config.yaml
head_dim: 128
attn_scale: 0.0884
bias: "none"
tie_embeddings: false
parallel_block: true
init: "normal"
init_std_qkv: 0.0277
init_std_down: 0.0
lr_mult_down: 3.0
lr_head: 0.00515
warmup_steps: 200
batch_tokens: 32768
MLP neurons of a small language model. Each row is named by its layer, matrix (gate and up: input weights; down: output weights) and neuron, and shows model dimensions 128-255. Each number is 500 + 40 x the weight over its row's rms, rounded and kept within 0 to 999. Numbers have three digits each. A neuron's up and down rows have the sign that makes its largest values positive.
After each neuron's rows is what it responds to, as a language model described it from the Wikipedia text at the highest values.

L4.gate77:492467541472462384452512418473529441474566504465508512538521508469478563545466448487503478512520510528525583474528467524479505526520509530544524468490541500495603510570480449458481564497485467500419606539461498489491523514512404499555508531522498526543483494487547560542516534481450417557458516546537496529469513486533558496432451446536480501515505472543454492475471429506485456527527
L4.up77:483500557585446532519520534539508538566530476548429479465561460517495471528450510555532568548514526498465488501468545523546548499500528508509454569501488476562510443516565500523521451532496528449516530504470482566515490540422477526522502602530452519438456517516490519485509493481498501395449466450486539515463492485519482512444472515473522455479536499511444525417501553557507473553471
L4.down77:494469584533500532544490582528488501506453514496417433424591476541485506492536467539512561512506521523576435527419502503494474491521472536584577477453453472492473484499539535494504550422477449535519507463538531509519499428495528489522494544491437526416464516421507502450514520494493465563541521482522482563566508550557478500497479563428553444473603482474550473448541523473491499470522
Description: Section heading openers

L4.gate0:420538508448539455598484465492453496537488461521515488440512517416542580532489575463527513422502530461520548512572500474457493461488539464494455511460490458505556506475457477526458530503476531509471510452481492533559561525416518470464516468497501548510497576483489530467577551464509538551474481548458547525506518505454532574554495507558467457476487500470476514480547540499465446539513
L4.up0:541518452530536491486472477501484453401508529535523572469541534469470521573517497496538581586485520466523516583464482452462510516512551483501513543483507570490595521523500514527521527482475489564465523404484486538490541443537501604499585484580454460421487490481499420531397493513478469455541452496478420494498486496498555523465548542589426479474570511530525523471435572512490454457468
L4.down0:419532432610482514448498534522455450472499550540518520454488599469468407579488502448521532493528484546560535474481441547472533498518559485514498529437524549482541477488558479474511497446518520499550506486534526535398517435502493439535578499528516444450448431510541459425472513559531480512484457543505503475516459519489476465504582553537546538527524459453560508449468544469425462469438
Description: Mid-word continuation pieces

L3.gate83:489407464432553514520542536499538545484558576479461518487444447531540538496480495553509550473508489531526540491517490452517524498465471480379627463406591441512509445447448551498509495511550492523447492494497551486443498435428456515486551501591487521486585467487523425499501560451549515507508505515438461520413519464500504478486521497483529509520496494531501482527440458402486502529515
L3.up83:514521500505448516510400437468478519493545437495460500407513444561438559528561553474554456473472528487526518433517448468522518560466536424505535554486530441521524550511487457469472528503550468502442475497498488573523460526508509582476519459504487554466482503515532462527484555484421569442537493520536430488495493438484515491457522520457466524505509552500561500501524473528434459496513
L3.down83:457454517478470446531517532528464492504441486495467475579525467437499557489598515557504526445513543460579606433494509496489523442502458513528496608493518516470580506469474498427538507468422467467481564565503505450466506523503501414531547422477477479530524522466552515531444505554571504491460477555506474598531491493519516491467477474523499449510500492508534450509460560449497532506489
Description: Word piece after single letter

L3.gate274:445443455534570519562534483535556496534381484451474485477514579501533448474472484443519467462459562500559473495472433464493546551451519462475522502578444517505540454480505518510536598557538526501530525537475481510490509507484481503455474487454507471520529545473460487522548571500520473508436520454492464486476524599526427512515478504561475499517482498582512441533509486513468574488534
L3.up274:479450433533534401471519495497480544497537509543529497393487470511549470478485517512542537522480526503520501546549445505458484444514467521563515494553545552468503501500476548474537474539518384508538569436452431467515522453519468564502512510583484419587544504521491451518492447526475465514517480508544509458500459507510406624421540494619521437520478440445543492495602460518478458517538
L3.down274:470492506417467504483536496456498535496493441466562480422488489511442526551479467468452522514480531514489548512511557502461552466509509456521532554550548527544581459496565482471577533434575430532555543427501500491546533479503524465542516512480490421497520450567387499471498478499413472409449402521549558500479455508485507522521463508492529469554486479463514476527507534480477538475491
Description: Section heading markers

L4.gate159:525473552481465421546519488497466470470472549479495553477478515413468454452482493525493546557540483531536523441571492499526454493539461494426550498498474573416513455443477535508448496530582483505543464546448505408540470462599423563487478495444490527542522528536485453445521547464490478508549472464552566437562515470494422563531488565521510512545486477496470509494460493500473544534474
L4.up159:464465515565507437517535485522460449486565536431445513472490428485474517543505504549529532487488385463496533444476484480526618431466468460525462504461459472469565501484497495504430518511539523492514503417453526524509576519490507466536502455510480519465442494462529444534500494591479482475506492464461484597474488493545436510465549460527497541503522483472565444556460544582509512489512
L4.down159:455525446534496535505494540495582498493529472505556480547544520526459467488481450496538461522558549543554474422527528495509510468530500538469465495472471432511444436531576552487532504498529507549465478606522483440504455475549422459521490444506450486486462496539488527504531470465542498483513531525496511488439524469527500521463515443543476484449493560512508495435517563558497493534436
Description: Word completions before a clause